config.toml
d_model = 256
activation = "swiglu"
rope_base = 97600.0
init = "uniform"
beta1 = 0.95
lr_head = 0.007
schedule = "cos"
batch_tokens = 65536
MLP neurons of a small language model. Each row is named by its layer, matrix (down: output weights) and neuron, and shows model dimensions 0-255. Each number is 128 + 24 x the weight over its row's rms, rounded and kept within 0 to 255. Numbers have three digits each. A neuron's up and down rows have the sign that makes its largest values positive.
Before each neuron's rows, "fires before" lists the tokens most often just after its 100 highest values on Wikipedia text that the model never trained on. A number after a token or word is its count.

fires before: "man" 22, "ory" 9, "ic" 8, "e" 6, "ical" 5
L5.down359:133103149144072154104120113118168168125143150099157101111125134134109129108122139105099103123097120154146164120146138156122130135118135181133129134187120114160109125138132116130186127091127098095138101137123168135109106132176079126117155142131126142179114128156107172115092125118108123127121155094116152138100088080128158167142127096092098132146122127149150123125162116114129112107140117135111140113162124110117123145124105131095115128094119133117118125137098134166086124160131195134112139132058148128139126119152113151106137117158082154138162127107141169149105167112111129098137106155154116119134127131102146152129115159135153138146115141103087146143127098165145122084165154082137096196156091102138134135113161151073165153101124176138114104124111115071127144106154130

fires before: "am" 14, "ect" 12, "ess" 10, "id" 9, "ing" 6, "le" 6
L5.down265:123118161100115141126132117111124142122110106106099107162120147108164114117136163113094114120120153170126139125123088119102151124141126068124117136126162149136128134154122145124095166150103158154118121092119145139149168110136137110108110169136128124091158132111180127133139131103093087099103087098109116077105157126132121138098138099115120138131092120151189098129144111152107117091128160122161132146149111132154090096118129095154173174181145094163160087182099150104143149157117159121103124109165111128180125179109120170137124141128095161109198153153135112132115103111138136140151147124116132115111138137149105142164157101136123139103159170100115116151186111134129092095150180131165104112125137142177111142126133128130133096149133084113112144121158106145115138141148123

fires before: "en" 16, "od" 13, "is" 8, "ed" 7, "ode" 4, "e" 4
L5.down670:142133088134117115118153111136124130161130139109119127125131138119148167125172101119149122135115147150135163109111153138145140121102139117125123143158130106146100158155108133134116152111120172137121131109160082137097126119107127108105173162128128118110131099121079145109154137161135147175172125136132122152127128155130075129102130163073117151124101127149076132101101072175134087125157128076157137116126136127102172167145116159162123154154138077121160112130126184117141131148109155103103133108097126133145175127122120181144138137145105106092155159155152143120130104146113112212093132142122145082103136131108168173126110085157116121113109131125144133157133126100151152114057137127130118132167130126136139152084128144145127137135097129152115108109120069073144157130160150

fires before: "ed" 20, "e" 19, "ie" 8, "ail" 6, "ical" 5
L5.down398:160113121133103154108110127132111135126151153110103143098136139146181140102174116103186109130083122111127142127101181136087147075081131133105117138157129131137137150174076120119113153113106154106111139092103144096115085107122125108158115131133103107123106117155123143139144137133120113141171146152127145110116140110119156116166112149101170135101174094085102121134122134129134113099098152139116134128145108133108148115122187126121164124112137101169109106097122073138155157138143183164090114122080103116121139130118115100097161132138099174119115122161129124166099130149111090105128144158132112172144159130148135143136140102135054178145145131130155121123083117119108113106137120090099150109152114129130131151107138123116184140159158143116119117104121090145082114181158141

fires before: "ess" 23, "or" 8, "it" 8, "ect" 7, " of" 5, "ace" 4
L5.down363:112119105140081145111096109135171119129101119106156114145115141118089126167170160124143161146113095181127132137116100139084154083122170117147128109136106161126166136104183146154095126132089094108115112138161166095137130127104093117130084116143112103115127099118121114131122085127098129099132136134127155107097138119084115085136156121121152146117125108128126133156160149141148091102092104135124086151152169119135083136111137108103126118157155145144108136151185114090121106151112081118134134122157119124122120143131160115097115124130120153145142107146138124116110109115135135186110113123071128103150120111157127125108172131131024135093126174169107136157120140166140104129139144107112152128100087126115138182114118156098104095121118107141088134159111152159102114113139121

fires before: "," 17, "." 15, " and" 7, " of" 7, ".\n\n" 5, " were" 5
L5.down404:126103155114085147130159153088108113125186122133149116104100139090139082140129127183125123129083155130107076125124171138138160169088143126089123108109142154136155112141129133135141152116140110131116111150166142122142164117116099114168097172104123127130114132130104100169131129062139117125163128105125126130136146152085162138107173147158126159134140134093143072157121115179102117075135102117175153116166160162130097140103130107093091149115128138123181138120174122080169129129174156126130118087120147132106109132121111149186085132128162127146099129118135091095108112166120129107116108130076132154157100108149109135166093130151113121135133094128095105122145135143128119117130149138123116114098126117120122109128124161127095112084139128117137141154109149112093131077130133

fires before: "m" 16, "ation" 15, "ed" 14, "ing" 10, "ations" 4
L5.down424:166125110133152151109148169166091127126141177108130120062148106136148128144109105111143153135133119131126161120160120108111145087116077088156110155162146088095115148141135122175125153138154136107129121096120122128075112139133142141129107123117124130101119138162168133157098102103097103160116102138131157108135114156115096144108138145078104146105087123110101145147091129103132133093093156088145136139152147089110174149157142086100099081124142088147123098127134158158129134138066158129136111067097110102119141096087145084095124145106127119151115170099100125128127122157130116122163163112144084123085142113144151126117114139154109141100098130124125133160111168147122076130123114132114140110127124117153117169166165117133148124121165123102164160124134109130097168143121156

fires before: "ant" 13, "iv" 13, "ed" 10, "s" 9, "ing" 8
L5.down187:131095100104107106133140114103081149143156111091130092159143136144109137121123114160060155123145135113131096149120140134128182165118098151106138087112105145149095151145138145130145143110120100145115133151153133075135130140136156129164120155136137126135123141124111115161104107116087178140119113177137141127140139086171063132173085114099136147122147077149164096108145110136107157137099142173066144135143113182149099122135138118103117123080147166109137111122106143130116079093124126083114119146138111120117132156094121152097116109158126139095101112151124128130108092095109151120136127111139140162107138082095122161148104176126112160109112103125122141101166140094098144151141131093141125137154123106092124104120109126142120131148131141155130132127110046121167146128096159

fires before: " the" 22, " as" 15, " a" 13, " to" 7
L5.down334:103128132121092124105106151146129119172126143139134106151124069194136121148109098099131110152125173118133098152143132096105133136106144167129138162120110149163115111111115134099083127178139127111094111119164093102113122110144149126139134125100166080121142127122143131136154068154145081139124142089129107142111107165126126137128089142209130158113147121132183115125134172136132131156136100126141075129141156129131138136173181110115170157141113089153132099177099109069129122150128138122147148112121127119140152122081092145125181122131102137179085107109111140099123143121119141106152124113122100131118107138112117136083128137140112133143097105118123131111108129133121165108159104088123109150144169143143154132145122143111150136161131115145065095101111170162170111112128126

fires before: "ision" 27, "es" 8, "iew" 7, "ation" 5, "en" 4, "ay" 4
L5.down568:184082130135099130149107128120116131122118127133114089150136179105157130096130121096141118142116146102163110141130113135171144132147122111129072129102151129126126169130138142119146155074155132134143132138122160143153141121122123152143095157136138096132114135131201160137121121129108133151146076118110148126155140143123126101108136172135110109150106125157131125134108120130111094132148128157128157185143136093109174134133141127120113159136166119137084127129147081112137073149149116130117105150133105147082100121124128124054188131113114140088103086132084097161109126063137143129111103096160106109093122127118102165140099106113113128167120146122125146128111107105108167164119141155140108110159093133113146161164116121100130176181122121167144133115132161087147107174100111

fires before: "ess" 24, "olog" 12, "i" 7, "ical" 6, "it" 6, "in" 5
L5.down626:125127093095105109103151065130130135129078144087136123158152137090108143123105142144115114064132154132110147126172136131090110144117145145143141162124092121151142137146137138102092146125166109112132113119106145123130148082129138116134124153125128114133175184116130138156133132121121138105103145088124096112120121129079147143158119167092109154115157066127103117157116128108131097094126113160149075158076132119125125133144151136100127129158113134109127115105125111174153161098121116123099128146089156115152147132124115117100164172161096127139135117182142087158141088104109084165135152103080137142116085108123095172141141135101160162159105082101108152114164138128101100122115138127131129140126117105162153158100135153128116164176156146135140098127169164122157119136136160

fires before: "t" 15, "hed" 13, "ed" 10, "ect" 7, "ing" 7, "use" 6
L5.down620:170106132118134184148126104129100150118132132119119182141148094116136128132089114118118153112067132125143117123115102125155166120175135065127112130155117126092172132181126150133136121126134130116160096123095111102132140155095099155157139121113160142113152149147114115151116132101098094164171120084108113119107117131095118127161163121150141115150108160125173116101126147087124111142130137104138133120108182116143127115127129134119129117151152095146086114100123166123104087131097134138111121075125077115154149122118096117100115109143116118147164168123119135162148121170100098110112097096150143111098094132132116134154093104117109130119175159079092107077090125098112152147135103105145162156153130174169138077143140097134129114120152127138113127089143113172082147144156129

fires before: "it" 10, "ward" 10, "id" 10, "ition" 7, "ince" 7, "en" 7
L5.down561:147130144105155109129153174116129131141156135086137142115138142116133114076127136161103145119122205148164104115149118119168112149121111148127149161108121175149167090139136135139125101172147121110144123130181116104132126117116149103134127151136132099137126112114093121129129097162098132127121118126149093148107125152085095161138133112142103127137118133147155125143138136133155107128140126122094124137069119087161120155126084166163121124118147131129180113109136158140182090139121125164126176172153132134106106102121143169119108177117144138161154127144136106157109108112120129162126152173085108141094122127101133124145149169146152064085105120121099144150112140138146149083141152112126114103154159100138125119146102131174162136147075175158150150163136145162078110120102171

fires before: "," 13, "." 11, "s" 9, " and" 7, " of" 7, " in" 5
L5.down104:145087129116076114137149121098107131112115154113137078145117092169118129123125132124091155088103158143176105101117109173189125142108138079132135102133137156074132129120131105107120145147138159091172121137106135156161147111148153151125146157161134146167081126145137122124126116102124159156142140100124127127121150131158111140119145104170140160125180156123173083079146097112107184121158164152110099158150127132146114147123122115098095161129116135134170145136133125088125113062085135157161132140154130117114134159140133113164130152107175164130071098173129098125127170181151125140097131121114132124151136110143104150127147111121162099101131132120122110128168136154115109116179143110125112108134171123155117099118101128105156168146129133124139122146167160129147127123112129

fires before: " that" 32, " the" 14, "ed" 6, " \"" 5, " to" 5
L5.down687:121138121114137084109140125106102110172122120150131126169142152173164133088070114125114140160124135155121098144128164154107111110125158120114141086115091150153137106125113139167159108144090138105124141117143140127082148095151074148126114125069144119153128140146169144082155136142140134125172122099105127135114144115118156139149120147120158153113117065122131165132111155096112166124124127137079124128140146144120140128105128151155168131113167104175159093120158124122179144116121140173139107126131105113086148092170138089167161161143141120113095111142130172080141151119180140139123103130160140114151163155173123149089125120137091101142118148147171084090149106124093122122140149131094132098130135077119135142108130112095139119105089088121141097125148111121149107135105134

fires before: "ed" 30, "ation" 7, "ing" 7, "es" 6, "ition" 5, "ment" 4
L5.down96:162142116127109138149156134116139114173110080152121121145138125135133097118154122128092108163121101121147130144174126133127123161117100124134148106081144155139125133101130160133117143141134131048114088127133125125096139112131133134094152126159132128139110133132078092175103136140162144119088109111074151145100128174110155143105146135147123089116104123143108152149150127123115139114151143213124125153158162113095163114157119128133117097107151172152123142137155116140179050086074128140138126125106100113122121130129085120151094104153167149118082104131095152112119107152186134109196139111138106140137115110175143156116133115125127143113123130103161130130125088145110121141140109116093158159115111100111107130148125127155144163132140183091110129154111137156133115119086147

fires before: "," 31, "\n" 13, " |" 11, "." 10, "\n\n" 4
L5.down84:121099094092107110128093131142165105154123120085106143137121121125144111143143184149122129112118112166137107182116085108121145130133145130111131083133125164119114069118144150105075138188112153161131103098152167116161139087125107098117123141128108129167133154130135133197096151129112107169170135089084098154129125136117147169124059123194149139079162134106150082158117123109146155101124148107148127104149129107185133107145128139138164112124125109115139136155127125126122107118160146108136147154126155149114122149170116116137121117158132084173165074137127144106156094124096125141120125135079119169118158106125116120148134121105153150129130111130131139131130141120160115126130137125118094120173120127134192109151105109134124112163128121115100136125158164134112126179127137

fires before: "|" 27, "|\n" 22, "|---|---" 13, "|---|---|---|---" 11, "|---" 9
L5.down16:151139144121103096137086141121108134097133130135158121086122138151097121123110149116081146166146113119145139122144144172133152146130156096107093149096086157151124139163153132162154155122149121124091113160136161109149149155139124164121121115154093110126101128133174156136123073099140114150144091181120159125136173078142109169129144163179129134096144080104129113134084135106155155145091066177123148149150122147154144098111102135113112088116106126128133131136098160123127147136178129158097140129128113129102139136100125112090125118104121105145154121140095155163119135138145162112101124117131130138114125126132156106161148201136140145139116158112154156139158110111098120138135144127112090119067091144153087146104131168127088160149170160116139111110124139117139070113129143

fires before: "ent" 16, " as" 16, "ed" 10, "s" 9, "ing" 8
L5.down486:158134098109120120114112129130146124083150116156177079159139124174121130111111112148126140159116120132100098115120122112097155151126130154135124116116107099208162149121156166116156152128118142126155143120121115123114124123136145112163138079207166172154130129125139143143157106158084098140107098151168137128137157159142167141132125104138141140101162127140116118128119143132152103135125136121107114103123135134103158110152106123145072134092090125134112135117113123138112120104163121151145175135105167107143181159089133152110116127111147167146115116171135099190133138082146120149177124122143104135099105174129094115158090141120163111110126119155094133127185137150143128140099149062122114115154124156105133084103109142110145147168117126115130127142146086103096141098126165

fires before: "ed" 20, " of" 9, "ly" 9, "." 7, " to" 6, " at" 6
L5.down379:123111131100106132142156144102126129130129094131136126138101134086136106116180094134107148081121120136103104122119161104142140106135188152132193099112119131100165110097101121118178161079146164160127091163118120108138103133093144135158074146135151154131139125162172110140128113134117140145129128120126130123133178116142116092134083127159128148150168137153140093203101105153139142094107174134158112147111149103097124128158123078179141141146143168171148139132173101115123138135166115104159131125155145105139117154166132141121132108094145100093094119070111116130116123135110155105142144108075093143121179142147128143153146171097110126116121117132114102160111106100126113139162122118110145134123126122135130120118127160169121105131172067123105141144120132129131117084135126

fires before: "hn" 14, "h" 10, "l" 9, "ical" 7, "c" 6, "k" 6
L5.down267:077119078161126121124130117095197113096124128134136154107107158100115189095146124114125082100088171141129092169127131132118144120131124119162102182170146148095156126131150130144126121176145125111128133109103150126142107130152123136126173103101127133088146125132154119099118099104167107157093101151137084125126151142099112139114170107110135089137117116097156140126176136106132127120147167133126091178088148135117142121094120177124123117095100143110144142139121099105127143117124097140100089153129161167093143149126103162107131107150131136075119133118148106155093110126122098123130109145114120130154109101114113102120149162121148128167090124120114084134120142152155153093128088137118122149132198175120133150084140122147102126142102101120091132147144124151174105136088134

fires before: ":" 37, "ed" 7, " st" 6, "S" 5
L5.down621:151128111113117135126114118122133144128104124115145131130128119111169150141109107118170146156133184077101127120122111156116157127121138131166130168112161156152122133075129166157154102153123131109120149114149108145108136108152150136146131117143098110093119138133117174157151134132143099130160105131139140128159104105094106113136141089132148115147170165145212115109115134109104132155116143106081144132136097130129138111103106108118155115134117126113165091105141156156128094140148113162139164106112113126143096145122151148138116095084139114077149149107125113139116106128084125134117090142158114126095087143112092116150189134114158061145130129127120171106131090120151146113101099094105096177119167126122167051119117142175116129128130117121108069160147093095139108175115126